Weights of a small GPT-style language model, trained from scratch on English Wikipedia.
Size: 13 layers, 3 heads of 128 (1 for keys and values), MLP 1024 SwiGLU, vocabulary 2048, 21.3M parameters.
Architecture: RMSNorm before each block, rotary positions, biases on query, key and value, tied embeddings.
MLP neurons of a small language model. Each row is named by its layer, matrix (gate and up: input weights; down: output weights) and neuron, and shows model dimensions 272-367. Each number is 500 + 50 x the weight over its row's rms, rounded and kept within 0 to 999. Numbers have three digits each. A neuron's up and down rows have the sign that makes its largest values positive.
After each neuron's rows is what it responds to, as a language model described it from the Wikipedia text at the highest values.

L8.gate424:505501581481438486464528415490423483482449507424509555469550549489547496543501502520545457521559502492506536511479379488506472484471547504542488367471556530511546419510473566568526484451424558489563447497412468480617484435446522569524523478568583508442531483487503522510399533560399500443
L8.up424:551398493482532463494471549516496521486453471536618555543506525508454378531498525514501578546484566482538528481594461542512479499466500550439453522479597511539557431488482505542547424528572489486456441587529566494445503488536398383449490467556501546437495389426448458559490480508392491509
L8.down424:507570404451490438488389538572464487587549468513495447483444411425540555558484437433567533429434433532508496475453384403548467525550492473479496466566531494446497564545487488429609560481469496520501374460411464561455545461545558597615551527465496535485395461498458497438534468489591556519
Description: Word-initial preposition-like pieces

L8.gate9:630490499444552569479461483595464484471534513481531483374412366541453516536403439546433403529484556522445579468564499484473521415563654452536487577445548487532495478521430469468568545486530476573470503491366487549499516528508534520470485480635614487585488517470419516547574542482511445493
L8.up9:447511494552514464423612425477524536532531451500472484507502498494591458538570474501482567556527510462516527528494599563513466499467505483444460494512508531540456496525445529585568468539535507504529503452562466462407529494523485514543503408549460489592416558430539530579544526621376519509
L8.down9:491569498569517517526526620501509435520415565474510473461392370552425491470483512436563452501520468508558473505410362507511503414591514470514544396517491558543499455557496490503520547503528487580452591466451516463486475536494464464494476546530535450512451428559496544425447506457568466563
Description: Name-completing word pieces

L8.gate417:472508497405458481409529424573480543509467544609477454528511520591510501553589474454480401536488462548482468584573545548451428507511434491518493537392534470412477490591491457547485519467426548456487489444506539454502480490376496462504503498491586519494495481488458334544535519542520522551
L8.up417:503564531489484473469466492596475502535548436524520446573474518455506525558533537540495555438446419525517484511568507455568458555501521459485566472467466528553455406495575512429477545540401528447422455387489494466465482497525482551441540523420610592539446589496566420459504485568505442561
L8.down417:534423473347514649485504556472493556528408516548459526453555526510417515566528495476525470488574481443451493561485424540487538566578532529471499468477580476492463605465564479582505511405446486537513483502502517453563522516495501403540393555463517419538486540522494514598547543568445522585
Description: Time-unit nouns

L3.gate642:532471514520526562377541468447426513454575515520524549482508511459547494529515467460537529449489466549507551482430537520464462502489604438469508582442524538524544489594632507536433515496492418420430481676412488388456495487459563525461460505573483564504501499499546524591510436511493549589
L3.up642:572482415476535507539417564421410521465547545504559506440562339501506561474444538547511468509521479447564469506505480453532504423444553456520500558549580538474522574498514499529499486556479501517499518435495444439508435514479528488611502471592491466470428405460579574560441488561490583441
L3.down642:544567534486548506467483581489488547553559538463509540464480510476541500541481555549559459490566537487501470579505473513606396372446570415554545524586543552385506433555464495589554546558528437508494512455382492496470488477410478466543487480580557544526448400477438517530498423541546616402
Description: Mid-word subword pieces

L3.gate833:515528488458443489436444557482485533481502511506437508463463536514422523420395502489436573444461403415547523564594542545438452501442508537523546508593496454464489448606557549479571495459521526517419502540476498490524482454480508488368520445535510466447550427511601471392415572437490438480
L3.up833:429537520579435516603471629480513441571515540530405549465482539586483478421487574458408406543522454507460479493542582569547517478448527477444509631548481559459434558490473553474488452463543580414504563505565573470493427450577442561524529521450582450497458437533557552547455624494533518385
L3.down833:522528535505448493455428547481469503443435532468529478525535538485508519409381472452441577490533477442449461491552512552411496500464488518459523561519542460452516516564494494438533445466513472456464420584544582533510358520467483547523493502538478421504455464525648480501384531490448478416
Description: Relative pronoun "who"

L8.gate28:584507404475413506420544498527512461513471475505510636581522440624529436430385533439535456456519484542471562491521501517534617576452535465542431509499484453465557426420449535520481455541536446397503536518501527486404406503441482448542454515520409482466457450490528522536444484403456519446
L8.up28:507440493528494628442568455529503443451524475510486541475518476515482535529439520435521477533654524557461462465480472577502567484418496410518460568564496468535450467506552576474492608503569490459490483529471441600441395532520521498447553484499434471597503404464612429487480385538445488459
L8.down28:506513476473469599534533499462516547539548424457517482443484479497451459492553586421578491491585547528500502516555544464485444563504508479446510411434444506537494456508531418528503597499562505530536492367510449486528546431512427553514558512427607462431365493536457502423343511540572462481
Description: Verb suffixes and continuations

L10.gate483:512460543529525482523477454553457588528519382544498447539448547581504535589513494480441446502499488488408533521544581479547457519417560543568454506549460510358509594540579443408536637479416561460389553509517560499568551463470574577488559539517483418578479471460436506607493552493545462631
L10.up483:584457478578427600455550407544565546550481574525511490539480465432509511535496567536513490566497537555557445508466510515505486349413498507534489556504573418413466597549520486496490622472444470406534521497473559587486505514467524551501548542506445439543523501525581498480543576506571536499
L10.down483:449533495531456547576490514498458611449442511624469520427532448528504601487465484548486551597433564584479462524490530483570532451549499556540507469595470560510426535466577485521533515425567420603499563522519560543468536514537526484427530617502602468524433515506461555547585452561573539479
Description: Duration time units

L3.gate211:516403510481546547506512501616537565488515465537499509529524434511484400491572359451533473533462484553440459535523502604518514518465537525524496565479445493427562500474596563408358493480464580484464504510384508506606481491461547550499543524495572469526545533554598560424478463470545457532
L3.up211:474473555484536558467544452600466502499522480463489519595524514479536437397481553522485533461438497451380479416499560602512543472534610518470455513469472525499501512533618466459460412491436503574536440437492547469459566518523455526455532507518459570469482527548578497452529420434478428535
L3.down211:499537491532474566478551507471523532503501490477524524464547448495443444494528443463531457463451478544486416588459636470553545415490488521528579419546508555430529473536476502606547471497438513528517541481515482494567527564578417516547559452469569511511529523468544441535426553495524572639
Description: Time-period words

L3.gate46:522435426449416530543480477458443461412475459472513470555440574455566550480405530464500606536596476422513460528482525458438456550473560541441426499516559476558542590503470492472558626449546449486539475512486475501531543499479428527497519541545507450605537495539475539440577505550440401449
L3.up46:495505438510470460467611388486469551453481493433540439532436508524525553464492481475463495540605526454470459529465469476517528551519549538460433495511528506518532517542463564441413552466525507448528465551592334598570483523469510598534522542522574456545568376555462496498587507522492463463
L3.down46:572475443466457366475525411497412486443549556507602471476465482580538519541522466481490492555510510513513519460482519463572503522394439514467449558444584506487505472545477508473584524624442447387492530387479459451553623472438416554448549483456538478559475528538537513499490631529415488499
Description: Located, numbers, word stems

L10.gate925:490505532578514491491511523449536530500443473575497540547483543606451545657503464594506548542461455528576490490614520518584537390478540452519550524512475497500511504434539610545455525441505499492539457435399587518521509509495503478521515539429505555536514498507484508464537454470530526604
L10.up925:532498381459459468441496438409441496519517501405564437440488625440488535454493437544552556476492483446488509480470436527426425575477446556536489579543555448487460524531498463514521498574504499450478484455431501480557529506510492478596498516526477502496496488526477437518507524469486560388
L10.down925:429453420566539513464534537541465418424514534497461426405452574549459598576544512496557501488553564560530577555469464500491530515473576457542501476550422545566410505494458486550548575542506472527512472556546403564419494584476540454451501495524444557542549397507478561479445511473472474479
Description: Mid-word "the" and fragments

L10.gate64:493475567610379499461471431639499601462418467558425548479450521463532480556476537538614427505457545553518497527571485485409482576439440554547495607551498601459566505486511528495473540550570532455493543463460529454540436385458476450455538572536528527504399474442524449455530583516583497523
L10.up64:636408551539405524554554369548536446496493513576436530457467614472480558420538484446520504567546433524526592383548492444537493606434515516523519484464475525548522474455480462451529485486559532622541547528481547416546509569503538489587530409524438510494473460470462488429507536530476493485
L10.down64:477512430444476484458526459553572553428471409507484428513479554559501466449442522468540482596551525571530531479539509492519525592396441547436405499548572573569597512558512452457573408446587514464539495472510439510496442501552527502462508446548559495481558527420516497419445458491536451503
Description: Word-initial "as" piece

L10.gate895:534449525533494425584546539559482400418476507571514513373543509502506411544591482429452541506562418470505514510536612511517527514463416534537531521489528479474509523631544583560424387588507594525512479491493534526474543503519474540495512438543531492556530497502470467424454547583482487472
L10.up895:484482507525393426481517458492443416425549580463467484498583512521476456547547570510511512470528570509582569444398476494557369555506497412495459549478478461478568429538493516505501513608504533451482495487496508530543402518521360546474474465526469515473451508488440530587497500496529480400
L10.down895:550574524488632471404577516512426529442434497542490528417551537425473573523459493482574607452564435501449547540597461481499604498507526537473534545482390586523471510497427444501592530462515427468455525452536520490441558518425498567501586539430535566539421482511496563473441577455593456454
Description: Reporting-verb endings

L8.gate843:454405584375520373490514626469462523670431596516534484539476465439521527530488433402487537520453525576486433442541489488491510582442453557483487523507524491542519525562506469524488506625512498410512469380563493575411548524468493567542438499535476551486480506552452439462484537515454627415
L8.up843:529537483528546545519449456468521521565491470476422469546525456454503427537469525520545545447532576578400504448580440506539448527508661580437442386552555597506524450545470482576514430572460527418430488516448486613497507477459459523479489479475481478486514452527466440542456520471568427549
L8.down843:518550518548456565546494566460509425508506526475511532419557453508447460501424547442394543523448495444546472388502492573457497508487534511368526460551504478534408485434534446530522487484448495534487447465502484535512459428501484434469564495455535459549536514473505454382462483428516509516
Description: Counts after prepositions

L3.gate383:451546504547471418461538508448561513531488524539481480387399562429446531472485475505551469503521410531627518550553536387499493490489460554540498525619466461440499550517556469613416492486542435377539464491541471552555493575428523520443488484496433421558480441448558467466496488455584507596
L3.up383:350462552479456536484563543517461492550498558493584558402477550602310381445456516507364508421491453535540581565516504551468483535468487581505584521539460522467541463530553548567433527465524498541428475482515455573607483567416508493510529469456521518559449523510527606506475654386529541476
L3.down383:546525523443480454434541538431498564494562588462518546481594549399516546481516536506545586439446463445537534480533610455471536428552529484498524477630532516502406406530521496523527605473537484528462507519428551473391471499497464513462457578431434452561507475515412520383504508440518609514
Description: The article "the"

L3.gate621:544518449477494362502537478524458498562464598501503573438504498547465524461464459555459455529568512459441578508539506426503434593471444417501499504563546563517485416517586512532504431508524537501459563505470512437506433577498485503426564564561524510481576515452425366400510553457596524417
L3.up621:416538542448545494511493560538526598433494455492529579472449537505451544485571500568542434585482507537444546454537580536495451518442504563533426561534516516483559437421584497524591521435532511510533501478482400449428506516571494488398468452473524569469581483485478512432497500452547480569
L3.down621:455494503461575501501548536538473452472467518509559498401545440541518545387445504504532444498541488535528533495576454414445431432407451491406531547512488560458459423462525570471558477394510530500396471570610461498470470493502486523512467530495611544462535462542555505405567562470586420455
Description: As-token detector